Part of a small language model's weights.
Size: width 160, 5 heads of 32, MLP 640 quick GELU, vocabulary 2048, 4.65M parameters.
Architecture: RMSNorm before each block, rotary positions, no biases in attention or MLP, untied embeddings.
Training: a variant of Adam for these matrices, 323M tokens, 9867 steps.
MLP neurons of a small language model. Each row is named by its layer, matrix (up: input weights; down: output weights) and neuron, and shows model dimensions 32-159. Each number is 500 + 50 x the weight over its row's rms, rounded and kept within 0 to 999. Numbers have three digits each.
Before each neuron's rows, "fires in" lists the words (lower case) most often at its 100 highest values on Wikipedia text that the model never trained on.

fires in: "a", "renamed", "all", "some", "although"
L7.up395:458601471549510496531576502511499509471468488425439518427546556515551531487473521511497475575509446545558440538525531524428469516391559437598474504418490551494363475466429480481551437464431481494493620431424396528499485441537592495491494512567434550479524531476435570491466467417447447453580571484605522446485500452461498554480492495516422583512520503430519448542460507451495508377474
L7.down395:541479512492472521469471542503441460560432456472575599526476505578557511520464567503504536479520503483483569462401553471492518469573521439522433570540450537566536484476519427430454534560429615605516489516545550581564487541513367569519521490519562453574499542432449560521529565511530498604372488541507589389469517561507474539511528451506487440470576416443500451446536487521492496494577

fires in: "june", "august", "december", "january", "july", "september"
L3.up114:495590470501441474444544480453465461538423456459539534552483541538547477419502443465534451609496524435487475498540496513561437571463519460478485520557456469511561489571436488533567466562544471562553518424508671573439411572552514535510426549479516589463554544483539546507434508523573453526489582541393466522584568394477608437440457508447500482496503536542459535537544512485402506490549
L3.down114:499494519454418456426573515514525468494438519428505608530417563463545468479575547511548519437545520442512454455498509548525547601550459438515500465523474506419526432492485493415591537653552441537498522611512492544491439598461441536531491550548492446565519542465477522546541471408567488501579462502518506545545463507519582454491542601405506514502451510468504461447442477532423542514575

fires in: "there", "were", "prime", "therefore", "angel", "turkey"
L2.up434:523462537503583483532434460460448490508399473535448544533484435519548419512505515480484510528461448604479510473527502458498399448521509535515582496568533535538415430490485517524437408597460528517572439516505488536523441540475563391467379480508514489425517490454462464614543530458344495476447453418529439535548559478475556447611516513478546443487503502520448555478517445448521465518461
L2.down434:502488515492502503486612409521511467511574479522512438518551499639411448499529412498513417444459484517453469460553522545612461528435464566479410535422588482513527531505503484484522427474576495510540591459468497608468665620494464556500569481502485537520482532487531532485477457516466401521525566499496484563545421530484471544460558417603389520475508525547511459575483514607454576471582

fires in: "states", "american", "indian", "french", "india", "canadian"
L3.up190:486587498515582539461414493508422528510490475583453584491523408559414457417492502468542452432505482430492489676566513488427569555554543476441489478494467486455579540490572579474530453576487474576510427442537504558474482400446510575489531527507464429468559509457473497517530377478456526434549594455483451487455597498441507424523529545501570511478399503506444520524466596560493523507498
L3.down190:581480449558450485532515497471607426453499559429456530541440523440540571550484480515463563523475486528503577371463546514589523495501570492568498506495606537532543423480405479474497558433581475435506532490471596445584446490499491428448567503453516532538489529478601478525462563547531488458518451469532485543554474549475555595521459487469590516425531495485540548549540475435498423439451

fires in: "with", "the", "a", "from", "one"
L7.up544:527518579512584507535444475527487435528522474462529502465490518534459519496563492517502402469562468541443484484467420562471500453397618447530503552446478565482573433549518411443526540505440548521524651478428484530508522406572573518445565565439486473516516462456499541530581583447393570425551470505563481422458460531468507511534525540479499490490563479533485608456444533463476519507512
L7.down544:460449414556450590469437453480545520505458450564403571549412422502515523513525504482531560461531511516497536612526449529582580526581452486455475545483518480461504562565512486486545432443494422423549479489572499476455547470450496440554456465566512404501579565481520536529509503542418544557458537507426481495468433475538520450507554494517733475550469511519540531495567497425469498407464

fires in: "the", "there", "they"
L3.up628:596509520524447491526558579519516431471458527481508439466454481597540416525530490435548505486475392476504366519535487497477552541523486549461529508423481538583471506456451431547524503531528456491566499464461478515509454462488603464322432555515515503501463569579489567523446480450512508398535530446584469485461525490555500518515483472488468546473508571510500512422519529502465539467537
L3.down628:394520480460580522543574488495520516555475521548493448461553451482486490490540489517459499499504559483476440561470571492434477477439544512529583472493442462522459467440537415561530539615482587553546391534549404596515444462540597608547569476518413460520483462553381572488482552532432539498557529508474504465493439567586521517466579535575503452553566570524537448438505532537485581483558

fires in: "was", "not", "is"
L8.up22:511476551584520407491612522437487479488427476493559408511526431545524479462470520552638406506531536578466508469532464411546519600526524518545474480606463472477409469509529482610498493446509542516439519441499537544501547507510576590541410546495524533442552400485517520522414495498419525428546445580532405469563492473531526563521408464419524454554480477492460529441480460489547535497504
L8.down22:532574518540573629469429467515414518547417521470546564534454531478532604468535405469519660512533503539516465528384413548417495444474507479517434492503491409519485499535415468530477472473574557458555502468442459607494471522469478553458465475540565519574573546494467606451509470545515521518542496449539483499526593575547547488503473593526530525510496521491481423475422474570565473526549

fires in: "the", "they", "during", "there"
L3.up94:540572568543485470449614482520456495533383537508477427499545502526489564478495520457612454593495478454412429449519566490462496574492416459501484460446447520539572434515480500520479501473546557516513468520344529501528504509545577488481431514484477429440523570509483508432457524485464450447462596474496480490524468494528486603573479445415481475521488597485535559541512521497520531474440
L3.down94:501443515471479513555522564441519436448511465453415511429472495550546451529531442553541491551443516392522545525399448519412531476438510531425553570542474665545582567450423470493407508508436564496592491506512521512502401482563534496505520503506423442482497418504499557493513450531479489510516472564540480434536529517488520493546510517547506530573467538528488490505594559439474571531604

fires in: "which", "s", "american"
L7.up308:593451466502640443431489545429499519459509373591511538441540583540469449435550500432515562464497496434472584548507518555495571571463525560463472486454548533501598527445495508479499434471437514550520477508450413556498462407464567399597472501537505504464606480434426498435488443445457585519493484475461529442515554489506533560531485456506557520441540421533463460524628493449436450454511
L7.down308:531505484594381551535482523536596499455561581461526476547441534512638504553483421580483559489501495490443522435564497490533524485523495480493495519517507424519528596471461450554467538473576456536443491468493532492464470552541441515527529469466482518526474575383498471529510466571556487412531509468555401519512447519498441369500528512470554455590422467479460479509511624453475470487592

fires in: "a", "of", "was", "in", "al", "the"
L10.up599:546505495516544472499589488485394427506485517492569487508556470601495474507503511514521459479549415426516554497443508547469487542451572495541453474554468514484593380519494504552488432453487532546461505470472420566491441550538533602451439487532545440451523503512398651599450455477454428416474556436530545395526496469536456523529436488482498420558533562496462542562537485487557573408520
L10.down599:541583493511565478484578528518529458451534427477535511554563480462492552405467488620465547461453547562492476554457482541576485523518427497472516459455497492494563502406386528515543574478421443574565556501569532496458562486550470517557575637421450497528515497588531531447533495487536435562484409576450520488473573526425494424526521512452556505458442453434535580362565551506389473520505

fires in: "the", "august", "july", "december", "signed"
L5.up335:480538495575515625530583510534484339438491494510517541548427535505506512532502519479591535598507514444461470459495535601444483505499619534550490423498469505490538452477518527560601431484533475642567508422439500508459459504507541531398462564509477510497417511522506463484485489470465532462438583575505570493567518456574505415482450508553537408518490554509480551544486525557447465448522
L5.down335:535503535539528459437439520482516536369550462530508543408548388355621428520517444506423507430499531504502560511437502490536586507515583509492465510526493517494523487483499517541478468568546484415384542502526463444568467504593538570527513461438500478459548491515474519457540469513469543453524456493531476511419547505440511501443450568534561560563553468492501446565542501451534454489564

fires in: "of", "squadron", "future"
L8.up556:539595579439503453514628522403524488445430511443498545491502490485496473393525534472598561571493481540426389464449512509514552466441545491565548519544492499553518582628493441557602539575500502559523482479497452532412484459470473584446434593487548504524530529434501493648400435455449492508502411492484570464513594496506517534467509592428559492496572459410467494416496549461538540531528
L8.down556:518545604566499441507538474532507553513556474473406491471593562486541614541487518536583486580523439618605520580423448441442440579520564469467431475560486511507549478540493444470541515429588527493547449528460438527527556533473464467500492426456588520471555501493504484429438513431429411504543430438467502535523533477463491413585585443593603477540521458505465566490455502583466529629562

fires in: "would", "not", "could", "can", "should", "will"
L3.up458:468534478482497522402526456483444578550429474475508439441565460503548553377441493431515406571444487536482494532574514487438563507483596494516456414487573484548548529556431484538499460528469483616557484345449539455484587468494472514485469529539521484378492464473502456461428457475479571472488632442469497470528632487578476524422526440497528501550574447541543487443529455470490529514481
L3.down458:479509537463438504519510543609524473505486458474518509455526443474461528628573488498432445431494606457496405427504527442539457492580477453493355526512554576494517606499474448560429516494549547460471485495491485536519456461587493447595478506479440564525589595547460495570524531529468498442534373564553408475525442500453462492476479602415440491461474625467441575585514510505481531559544

fires in: "a", "democratic", "votes", "of", "european", "website"
L5.up606:497524468612407527523572616471607535517495498554491447549458425420486441559423533535533445476471503604565494464532538507539521543566518388487543513498473579447486444485447554491533576549498435521465609462497455538511516510480514521504538586464460436497469510433391477457427423427450392543576473476594462488431453498422490465475488419433521479455488523477553484557523550536569499434523
L5.down606:484455457460509583453497494484546435493452549445577561373560574563463465468466454561508571501449486486490425552510500530416545425484517454544360480510565509542535526503566552533538481474515432427419582512515491505514477548505473494478533483513489515550516572583566612490471470569461472437491494488485458569460576468474536540483475539490442522531542519533510509506451533548375511516498

fires in: "of"
L5.up519:505481587509507560476572573540602456452390411444611450539506474496479487469520401424502479492505507512493521438540445565398501515462512503508563527457482590508520542491503580476456563576502524416628530576559426476457519443455514456433516536528465477478541467460385517565454460488515455521510506504499465461468501501519508492482442591432458494474578533466464425521455480558585464465422
L5.down519:488423501500528442478484441507491444593561583497359515532579545400450518417517555623542472447464503551552533527486448506492545572612543466541464365423501613528415464481504463514503509507485537534458402467562464513527500553529576537530540503502543518472458494479590480421553416515461455536502504461472609571519471524463454436473551505492486458478629517527551453458519471410523494419451

fires in: "s", "four", "following", "yellow", "front", "original"
L3.up365:559524399481458458563490491433573354483450540452431449461414543517503416579457458500477525569461473515476550488523514576488529574524480496453504531436536463479501491446447530511557405575469425475478499509562430491563480506410459465543382507565518390474552537494524541546464540443529530471488519544540482512486471458456519400467391525475464555410472493559553487501543443525495502541485
L3.down365:503473468572454448610489514564536450437497552476570479500437559527432463541494508446452441463500502575414554506453612447500525501513608383479562554535565554478415381497520491498444516563462492500495523576459441467509466453494477511483529490540543477529466496445444465610554471577493523492493479446552464442458452530469441538560643502491478481524546463541484478491580538445559447510498

fires in: "a", "they", "many"
L7.up262:465557598493463464572553525489484536408458501476519512544497482530538513445567487487492427524530354510492430478497515568517608496531620466478496544474513488491426435528486525528473466470473540553548443482505529590471508437577555470427584528465489476447542438515512496534485511465425477405516537441478429466492506526474511515582488450451512566456425460540508574397522542487530499413565
L7.down262:548457508415602469573492458567479506459486503529517474431580495534608438449489514523542544542510523483471511540513405545508521463506565551439554411494494518479457496469475472515448469489436541531478505572563488599500532550460446523402437446456495562455481546471486504542557494527443463568554483427569417434521509498531439535574532521460625441534609442536452469518455507479528508615462

fires in: "university", "college", "career", "served"
L2.up404:561558517485586495515491521405418489420473550430407410495350485454504435442537475523529415510462531476471612544488501525394473576474508393486489588477495485521541477425424563419456508532460448517524480398465529612475577493561483484565520602531519488463548429456519531486465517532441540500474566467579555491535534498453567417531449453545483500469493490484441508492527477470516499507420
L2.down404:467427535562565535531415489560505437549533452435459440424488470402491443536462507412519534430519481559405447457448383587435508513536443598501480524547457526470456542477479562574530479370457465489491521446492442557579535380513556566457465538544387457565555560539481547513374477469514432586597420492511540469553506499453443475520522516459478471487585481535587601549530502492459503478460

fires in: "was", "were"
L5.up108:453496584481565580461501493444557460540415436466415457564450429519563525502501563562600485494445475452435453379523384481489504536435572491493490498488394470515525510451464509528422468568548529588549538425434454492393480500507505449498477499522528500522601540493549505485484527510485550503583519494492413538574543506485563495590414502503499475470412563499430452531484505521397455454496
L5.down108:513492502383524486568503505514440417482496500515554521504488523424510498469495491507452487479469487473526491438531571400601539511449483516452501491494554547486404560501500518542493584496513454433461463555445439536526504474334429561551555435538548574519488488515538532552463568403495485429518533507460463651534500555465596452546409506476450455518547480444437356508451567528476494511546

fires in: "of"
L10.up310:491532499512413600509477454482494393425464359517529479491601454551498463381520483350582479533425500446472399400457414549512452561503539504425485497532504516487575492448543451513550476587462424457486515544461402528523524505490582422432573479479477521509443506466473493515466577490533552508371515500503527401441551524481508480440518539380528446506469441506478503451540533448486596475533
L10.down310:541562547514516490531599464493545523578408537444450462501453598559440513471444583494482609492511507521515544432495502479429588536498495530429566485458508495461583467456511583499522498485568455512447519450532497604424483515500407548549434538485456556515552496491420558486524490361535473611612483496410471524556426446443505476514458548535511609458541537486538494447491416492512421507425

fires in: "the", "a", "his"
L5.up264:439555536461487531582521577485540464428495453501439534476581472597536461581525472476507478495538444513480491501478472582550586564550492535516468471471495517506522462533519596565485421554475526526482549458489421526469472590524497550423656484478438507453520526485579519573527598447434407448480571499476535388508563478445549519496479449487553572462462454504430612483452526529508399442541
L5.down264:509459512453515512574423491435556586438620459495454481474526518550462510486569476557505441422500453475582583520453527421549541528520492515539510574505508455466549539545455423532486501554493602489467516482547491559473514517588549508530501562559541455417518578443506545509517537478465582545486496492483466457501458491557459437605504565527680525469425396507445519454511581448536441491514